Weights of a small transformer language model.
Architecture: RMSNorm before each block, rotary positions, no biases in attention or MLP, untied embeddings.
MLP neurons of a small language model. Each row is named by its layer, matrix (gate and up: input weights) and neuron, and shows model dimensions 256-351. Each number is 500 + 40 x the weight over its row's rms, rounded and kept within 0 to 999. Numbers have three digits each. A neuron's up and down rows have the sign that makes its largest values positive.
A block is one neuron, or neurons of one layer that tend to fire together. Before each block is what it responds to, as a language model described it from the Wikipedia text at the highest values.

Responds to: Start of split proper names
L11.gate366:525490532491496614509445491560445495507476546495492404605542541490540433499397495530512564483498490462430515504466495458552530540521405500547529563511491551515431493516484526481480498575468481513529437484422522498413502518544541495483493529470512491519464491523538514523464527477573476505
L11.up366:531478499507512487521526474493492454485459518529523513495500530531455503493482492453429487540522507502526484481536461519486452477484542499592539508517536481514555498505560456524549358503482549488522478510507470510460467492464462479538478455473440513512467488489517600540544563531496537544

Responds to: Name-internal subword pieces
L10.gate35:441499505464478561468514525516477510494522527488413452456452500548444486462523530457511492465515531582485452492501462470508562446509491497490506487516430495501507473509549521482536499406514488471465501494511560533504553483506491522525483499470538494541548507520480519528460449504402524527
L10.up35:472525506476513567513557488481477533525503553487506457476469538466536545556430542482470462493563560510473565459450563489511487448526565458588490538530387447526448564517513541501478484501532493509488539454502514525494445572495501516472533552537525467516595490469485502549449533536543509436
L10.gate134:479523494502519490520541518540599538494571526529520504526547526482390524522465529527422532511498523539471508488524502451556441443456553462466523432513485546461494457508489522447505502458506482470503549484513511443496547477540506449546499561499590486534496523554452438493455496427556504441
L10.up134:436407491468494534529466486458534441552444516553475431521476501415461465497475590482478548570510523478570530381491487488525475448492515485477587572485479447525489507454486514488452478514558523456470476505538494503513449546453566508582574462503461504502483496508467476526483449480506555411
L10.gate147:493535467560521577567543481593493418476529450541466510441502479543488579507474486508499502525554473428489443469535521495496490494470472534534539538494570554466485482567480499531529468500518457563479510484517522451495434546463540576533447518433444486564498488486524525473461438513492489549
L10.up147:507461475445507480532500497524491573414506546479431464499534540488520505531497495462566508590458506532414464460519467451474487553488438495495598428458518573491515530471571547532499554526500455562471500493456523524458452466576523552490467515480461491505485395454560446416470438579502507497
L10.gate152:511516520522498545457503549519485487458503505421438549493412501507520572513455518441405486506563530528527476459482494456446503483466472482578553522475521502494432499464517608526496454445486473401462498483506535535427495439502472519502517512467437518500550472504459581560494496486562516500
L10.up152:564540518520471510448498451493457467568509461521498462556529506467552468586435542454520508473572526478539466490427466481500573548532466436510496560501556480529525482476519505552555455566444491513514556504502461475507527526390509556465518558465483556512490485476630569512503541503428454576
L10.gate246:537451514461512501532482540431509485546494474412530429457477532490502465506502583479509493468467465540524472484461602493531491494432476466480511518549556492462510505556545485489499490520513452562469526493436473500413516619457409452434477437450491500440481602495494490567504537420501479507
L10.up246:547443500526518605529561504503402494496546569508539479440569543437500486471515504485481498477513472506441499475501551533501458495460520530542498429463477536403440489440509481509526484515434491464525448487553496421462472499475490570497508535480537463520471482515520576482566571542504547516
L10.gate374:571518502505477553494505513487388474528498492477559475464463510459481526515451631566447517458470525524548422479458488557492489381488547599488562487528548510481442488420494494497490434489491464552534514441555508454497500479523485522535482509503509528543491523437471506550480536460480542534
L10.up374:503531522510538569566578492576502552457537521442477543560498415513432503514477392500470488552519463519503518538523470535540515476488534502497527435525506472487457463512456430535401475492524546479549489531443525485449496444526478562516461501481504583568489538494554511447464442443514481421
L10.gate561:536487500465531514509523438554601456525531514548545453555534518518488523561448574530497491488575535455463500553480470513523533445541506536430492484512460455475472440515507495491536453475513522464510463450525495478504499517461539540500459551475438552577542504471473490550452475554436514527
L10.up561:582444466470502534472554479459468507531500615543499458501552465548523458543467576516472479441495447506452452484499485448491508551537524510464419485551537489481446511493488496489507455448489493494509524440507464489481462506529491478523500518447451522553496520503483502479451492497543576445
L10.gate722:531474498453490512495478513512491496431498543527466525491494514590461494527442576496481524516489587405434505524541476569498466493549583534519517406538473506460393524494445529494564524513424513529544454498408452453503482468495551558507566522527503517539508488522549451517492529521529479490
L10.up722:471518554425521522523529489546477466536457469529567453510517482544523545535568495505469538477456468489524442448452430529441504536528502552577488493513522523594463479443448519567480547533533523448477563494510584565444480533518491419509435487485510452545499539504506506414461514494493531527
L10.gate746:407499453472536532485550430477520465532520540468517492495513510490516497529481454474527501506496538497539521507456450460499417496496489469488465524512501500472524483489544521478484472513542478464487460540533595592533481492534520450467511535487527533523454448535506524480477502447528506449
L10.up746:447526511454570504529451446497425484497582468485530534510480490549485490482481509516458579482515464524482512545469498552488498409461512449513558449488454450508455560448515533535478517522520500503520451554485508514473544533565537563508515491486474498470491480536420481485537454513497483428
L10.gate792:534445413567506524501461450478496575522488478455487484510429468452531484476499477491462487550533462419507506479439445529528532449496488470500564552505503501547433497533491534555453452510524521458454546531480578535473512490555486495512452497443485516495506493538523540479513509470513497488
L10.up792:531494528474558511484533545426527509526450458508500483501502558505407490425492429497463530476498488612455532486385497560528457434567438542563533508506470594550512427440523572499479532506574543510567532505469497538538531474485480524515570476488523482490539543552462443455539526470451442529
L10.gate861:554489494561481482514446529541477459484568514461508534421594539491449445523432533507495524541498524487542441553522519516486463452534480531513492506460435475480481460454556552482545573523561467453483510526563569437614555480494494441471502494539451533487532548507511461536487458554450496488
L10.up861:524508546508503558444498503526502428521488503475503505496514497554440536500557482466446513525506461453520438506467533538551550572450474568491460562532445551503408442444527421547480470541503497475505465409485509553512540531394521498559499512451485566543412541466493526422485495477476546475
L10.gate864:516480552508444473502534490538466507490529590510518527493528399507499439488500473503525575443466557524507482437461477493515535480519531507482549545429480484519430530491489480551501487534475474525589500460564397540410545527524500585499503519468527453510480465472525513512512436463473462514
L10.up864:489516552490535472548467508505524522500430521560533546511511435487510489549506496566470558467478479517525440522529484566607487507457427510443441551531472423568492458573532534538483503466491446516463435468499542492491408486512459448510463475505462486563518475524466458458475543491489514472
L10.gate890:435542475508473560541521509488476428517554514526451495529540550435472530540493538479437571452446443540478472525474481526517539519461514444470569497386458447464514503552465511530493505555550426506509449468462498486513518446568506530495515504523515535550484537465473552501423539470551504463
L10.up890:485532527497515527556469494513416481537554508529467484517539529498504495513448513492514501504470459498533538530474466511508517510557512440499487508517497451477479531447454499516475512526485481490461537491460499547490582545539548536493468469398470489478457476513496490527454506496544493501
L10.gate927:452552504533491503496512520466436399513547491503503521533499571363452550530557525505505512476523530490588458475487548519498469464512463446536531471517411509554509459434547495491512483505472575532458510497492552548445527570500511518568548544539450543547445514523412505518583538474449533501
L10.up927:471490484417463534527539569588507485505433534480532502505519458441489488486512537538509517520541515512535466527467482485545500491502493543462530529453451496529458495480528465484470501562469531448565502466435591545477489540483570451526523503482584537530531507573516483496513512507450564463
L10.gate940:559499487417500540491531483590492492521543563502471420502523496517539510451455567508490491524563530511512530491519489538489443488511546485523559474522512498545478526478494506453515467560431447485439480478494551547554544491455429490467478583482569513458510500462487592421476452540471500511
L10.up940:542559510531508604434523451520567491476457475497529498496511486524486529389483435482471511507393509464548497477536562509512422518474517523420505509530583479454507493484522467431506494629517476447478489503512457523483450462471484508463415490535516539539537520456506527535502549529523474546
L10.gate996:568452500489542529527517518519495536460502501480551505596541492510461501487507489506459534517511547546529514486523467471461496480491472533551450411521516438529473464499464601596474409482429485471532499483472471485495469471531535632483530512536488482447554449528512551472518434457415501520
L10.up996:476544496522539466434518464538506489514512529453388544502460478489414565577459552567460586554462528510596512554538472516537478473457507490489519482556511518507506502533530449519589490466492524566509477474461509513522482465524544575512544526478515520441503522454456467571537468457427429506

Responds to: Adverb and connective completions
L10.gate99:522528472504475437453446492490503440485547499563540594492490460490437519536480516482473495463497492560509454438530583508482561487441484481466578506508520501506472485584514510497465478487491403516477496478588559542491516505448482515450577508525429593476513488478514521608568447500490536445
L10.up99:509491458550567529485497588490503458526485484561523577506443515457522580467421491441478533578474479460497528547457496535468541557490545472473446514480490568485460507479467532508468516432473530518542486551451541437488535501472489523446458448538446511405482530460559507496557456578483475561
L10.gate139:513528497481439493505524554547499523500532535496466494510509530457543462524468516498493479469493485546510558517531487477525567502514494509430575506563563513509495537494444482495512541437550515508414436491484479495490508485532470454542487473512446436568571509506549527554549471452527447554
L10.up139:562412492584543535488524521509522540500478493478528479557414520515563503566431502486573527538454515493481537427485549573535466486499437484553475506537484501503476438531487477503578508548437505533528482482522555484555534491502625504454504417460548524539480453570524513537507526514484487482
L10.gate309:484471451536515468511451504509496419530536487574555519433484537524551583505442493517530511424461493545505455510500487471555485455516466479536448503493506526505466522532503477534460538445546488505489453527531534514538533483481456524414456468480494431490562556444475532545484539442492492545
L10.up309:525451436516442478467465502497533511502514454590457499457526517512511487425453503511549491478507519471404539502596529479548522448514534467440529559495546508481494486463485491484501462426514516496554533431472557558550497518451512500438487501471476491541559484463477482522583457522552476446
L10.gate337:520543560471430518484475494562433502463540417495526492483542510493492526482495486538506438478453488566519478452486508445428496484504448503513563412481529546478536461517423514541557431502537521503549528507518465540388486488525550453505555568448405502544504505474510514539545505492506509527
L10.up337:425496560513492527445541451440507482484524502548492500516553438510471524514454548501517479447496516535491514524477462512492452525417447519490557483532438543460537599492552547465436523415499510517492505542525487564503378443469498553478432520474493509510545456480535553516482470539479505474
L10.gate345:443546549493486508461525447606466489535471547596583491569477535422491447489489521524481484517475524487497563514471541501535524465502502443495498552469428534546517529484492571504501502469515477531516441445474535481500510569495549570515513499498507410539493451417431440542501507497534561544
L10.up345:512484470535472475498487384511478460511505405518633516444477529508434561473519553472475465434508583514546448557569535556527495514531531535445479528479513502561525460474485446490474455414477499542436459500505514468476495556466483543548419539473516485480506427460476498513521497451520499567
L10.gate437:588420520520450536470481514506492461490482433492458531500513515496534516442560515553503598506467482504472570468565470499506528554479475491403565559625517501494532544549451548517424547488499520536565457572447507419518464467429499436501542513479523474474515503474529466548513477535577463510
L10.up437:529452466513547464559491471516498405486463489549536499487539465459515588503514525450464541440500499476447483507482486535469527469496566522471508502547523420474521486498552518492537588441508512438539494492476460481491511519508581450439456510483502520510424464456508544512570477564535557491
L10.gate562:528545543557509493504498448501504484452538447535470510517515534522534430495494483437555509525565436551453476534571482529563491517475345465545464461519481515513512476540457475451487478469503423520550551541468538484534563515480407488495518451547465566439480525435437496560437500504463464479
L10.up562:519532506545568486429565520527411463460482429561439538498486505472508514462476557487548509529570548571540445495531592563525569460529490440503548541474442471496475430501470423508465438450518488537470485474547408485527509425544466572475484459531479520457517433474508566577505507500527436504
L10.gate575:466454457529506441466491481463413494532516486501524512544488591501511526497478576452470576500545503483531442494476563514547473482510528488495461500512486584499475558503540571473522454516544495459449493554575510450526480538465519469499550412492484558439550453428507490448550496472455532535
L10.up575:469472500503525552487451549509552512531461514469561564490497458561453510528534577520527536475544581473494478493486487534494508553467596432501548497502417483442544487510509476522559504523473460523509502469559480526472462466495487498478516459493447455513441514563506511460469451500487476475
L10.gate582:503470458523537526420519515519468495514558434592419536549459538557508540502546549536510460464436550494493505498547523472511562553477496493547444528521518504504488480555574546505547511505421494445454486512488477543552518492557493461374413442555455463524500436474575496485539496393469401524
L10.up582:510415590462435535513526475482455553536463550512517549487487405525448535482525514516482457484555503546500533494440498466465490500443477507471553484473495490546430473556459488516508537518444536462515498520560529537465501463497401544503550635526461531463475472475470459519476589480504487500
L10.gate595:476468488485594480382538478468533490473411461501510528538409484485452432462467478490470491444496473463486538519482581517565603515477545543472587493523458464517533471483545435515520446483525510479444440482439458511467527597475494466474543446412508464512530519517462557450489471473512433489
L10.up595:451520507474502513527462481452498445519451462440587511529512511526517507464498580437511498538510512393517584528529501461490430518451447484489502469540522580407450494523552511444403496524525530490575542499578504526542536465496462542477548434524451514509458514463538530512594513549488490469
L10.gate615:463594512492504444477536489503502465468494480513476568492505579544497517443441465459513543522484546560505510479567508539495513425484574508507494517574544490461513539493481519508538446537492466524531563462451440531514523513512524477454498471576424483536463454452545462470539511504535481542
L10.up615:472478536484489458403545496508486528472516469535470582527483477548507435549534462562483447435503576534450452501475546588526452497500555500446455526514515501570437503507501531454551545515495495443475486490525522450541491503510461478481561514546449514559435480455486575540495494482553545471
L10.gate675:503524522495467399497491470488515420401403475469546468520485514508475557532483523524443442528475479531546474422497528519618435523489470457468550536497524463502550459553488553559475497551511504544550550481482526506483549486571480492485515500534482501524528514538478567543471511396493458511
L10.up675:510514489488512510387492484478586409542462453525498567551459481531418524533514483477515531476543495528580526470574505556561468511476480567504544512551455554444492477432549457538508475511530541510564488537515516489551515497461544412396509450501478563462514492463526502501473442547534418483
L10.gate729:553508506541546498458575487523487568446467487484491452518473481467535542499525446465556497566509483537526520480527419518459555512455426492494502462468493486473395512502472523478482529539514506575506564472512553513434462481474571476535460496531450494499551483506451467533488479534482495473
L10.up729:417492451499491506472580439505450468537504492479493514520613531527495457489526545483500478498497461534524515561550543572472539454473470494508566464514500475478543513504532530500477470498473537550491481435484475497487523467531561510425444449516521516465509432560503480541555464582453443477
L10.gate730:513484404500543450513484522470486446445479515499474532582570475535502550479513419529518468502525531545555459435494597518491507476526482410508520479480511508526524473537496522501461511495578467555561469475538442459517506488517550511460540504433478580511513453462461545392562519444463475483
L10.up730:522505432485565525575541488519475526521505460557555455476529456512464567534515479515478508457554545478504464573537461503470528486544528454484549563473532530495446476505445505505426520443563480444531522501460540533521506546469548549466464400487522499508542516429494521552486491468446461554
L10.gate869:477477534495518486478470503507469521510509425514559434614473568528568483439498549495493608444526577551518526544557461493496462487551430504494463581502529540528460460556488576530409542511527529498484506490474511472505580497535458456396504444468448479474491469529480487472562529541510484541
L10.up869:514494566549493517510503478492516550519474535519524444509498514449462540464559477474541566472482512507392544504536459461477441504508495514481555494485429509493520522557467542450515530500508515480461547458473486507510492522468496417567497502524378483453516502452467445449538543549467481435
L10.gate1006:436490466511521587486485503521577450466586481503560460415486573497515586511552527443478483491458537513503504511504481544448495535474492484482521479476528468521550519472426471465493398473518438525510487487555517473525500524512551440505519476464537517561458524510492469502532550528427522519
L10.up1006:514451548593548539463493450449515504545478476564487543457581441463452426429479517511385548457471446481464445492510479527500447473466537486521505471495390486478501596521511474491469546475514474460444475586469535469471451529470526484458504483503464524526433513486491528483539383553528484454

Responds to: Degree words and word completions
L11.gate831:476463531490475506474528540522470510483526478577547589446440536518519453496450463546449501541541515520451430454561528533517469531543467478563574498486466506533481524496541518489478528513472450546556477502484481554447441465499443546515512514493590443474577528547518495557529517418545517490
L11.up831:482426467540488485524475531555494510468503468506526466506498483548476559466457570396495532480492428439521484507580528456451485515520477499480493525480490472470453443515538541525579497470503463478508519509545486535479425484518456514436558511529389538495535555522445475477508483445474525464

Responds to: Mid-word subword continuation
L5.gate188:497470525535496483515532537491479540504537530558499528521430489438488523349473518463493495530463510453496499489583457452464466527506502452477506524523502503538532516394515546443409521509461465557502503489487519507537450492498569544515572550527524488478367508513566496498510482592537468519
L5.up188:526524482562557513515522557529554458462548541524519435470455498593518491510448468514414483551532524536561427542462579518519453508466507504482474545513583507504458516467420497541533487488442553600520544467426394470535534484536502577524536501456481477474468449511528531522526523479526455542
L5.gate400:607514519520527530530414508479513463486527434482479518455513497495463488480554533481450493480483485542493444528490457500515499507565542535466499475488535521542493593516525487542508478462543478507558547486472502517534517481555498457473505490486510502502528552530504499591554486532450545400
L5.up400:474581545458458596568534544517522521494535489528400511551444550460561501457520525488494547437514433551508438400518533437500431452449546477479488491585461436487544531444532508561520501429516574520487458512550428458554514531516491449514518506480512480490550477574500457486514474505502480483
L5.gate426:510543525464503474479578524536496504562466467467489453525493560506552573394518553472474471533531434545572556410487507461447480460538485501503624459503465504485509495458549496490490482498527521498550474483424533458518583504510430423502513445456494530490420434477554565453511510519573433499
L5.up426:553541564554554478516479514461547519477489480550479449478491513450513589489555520479514521475436571523467534510501536556489446546510487457521583472447498524485480398533527484504536533496510619526507489465587475540465506489426471495441501394549536528464416468469523538500500499559500461495
L5.gate863:444443490486450519556498524552498418453539473591464566513494541470473593523569506443404485473481485478525423472543498487442460471485423516454467543493555525535497474413531499485488523458522549482564488443475460399480485484550518440494525476506519563488425442506460455546499477505525527492
L5.up863:540436576548534516526479516450429514456485535489477503515518442495464502498516509502485438550559491566452464522554449523482534543439551561435471471530512563489477474488576599513548541499503558540474567492536497551552535452514501517514482469535498628545472469578424493523477457528603488501

Responds to: Proper-name opening fragments
L5.gate300:420500515548523496590455482486459511486519472509454495512483440442544520557489573451490479577541462483481526465541475473476483432488448546426594494541520501496571521547576507534503403502539488481514485461518456532526591491503538469488503474476523472478524411520477535463515535464513499466
L5.up300:497486539534525566554541487594548488484504573462460543487454442505544494544478546479509521430456520463492501533468501448505528447488451537476486510504569465479472450401569515472505481491517542539436465561568552550542608528451511519452491487564559455506497484539507530539490519441472534489
L5.gate619:484498466504509541505559468570470511496545565577539466458543512492463488460474509519534510538483444505513497508478418516524489492503500557549628554464540590415501429518533524542453414512450483449536481550521468501496536533523507510513533547534529480474476477503470466475513432481537485550
L5.up619:538477504536553492483488489537553554593448435567514473515522572443560509466494513492560573484497514491472521512455457501493530451525515494516513501587496505469535513476479438559480458501449555476471460544479467493499550500479514493479561455540563448521450503494469506504461531531455521550
L5.gate673:544482529536578506462507514486577457498491515525508407477485464556489491500458496557532513524522529534510463517515499524503513508559505548475519496543476533454533470501474547533499427518523558539504547529479515556528559482576538466485531500526601521508471492566506480541471534477465471534
L5.up673:528495468450553527473454449568514461481532534503506484474516501474481501476494560541503528534419507473513493491512464474542503475457419515497543506546524554499534525526450515616464444514498454451533498517514534495413506526572574407525538472524475426479491469504458547489487494448523474510
L5.gate997:541561526474542518453491455555458529463519481478501428472452553450542505418508571486466590482533488539518510443530474508462509562473483547550545528523461484463434497538518484499551471563492526437517508481455585546531506548529523486520504440442566505496437464501542563433495501455554533525
L5.up997:544563491537564538514491477490558463560499490478457448518470556542505487514536529505477538540469428484554521494585567512568460494512495556543478512539545483452477432422434383443502523514506523475475493526551470483503518545458550456533487456545472422540433528532486531455539512418461450517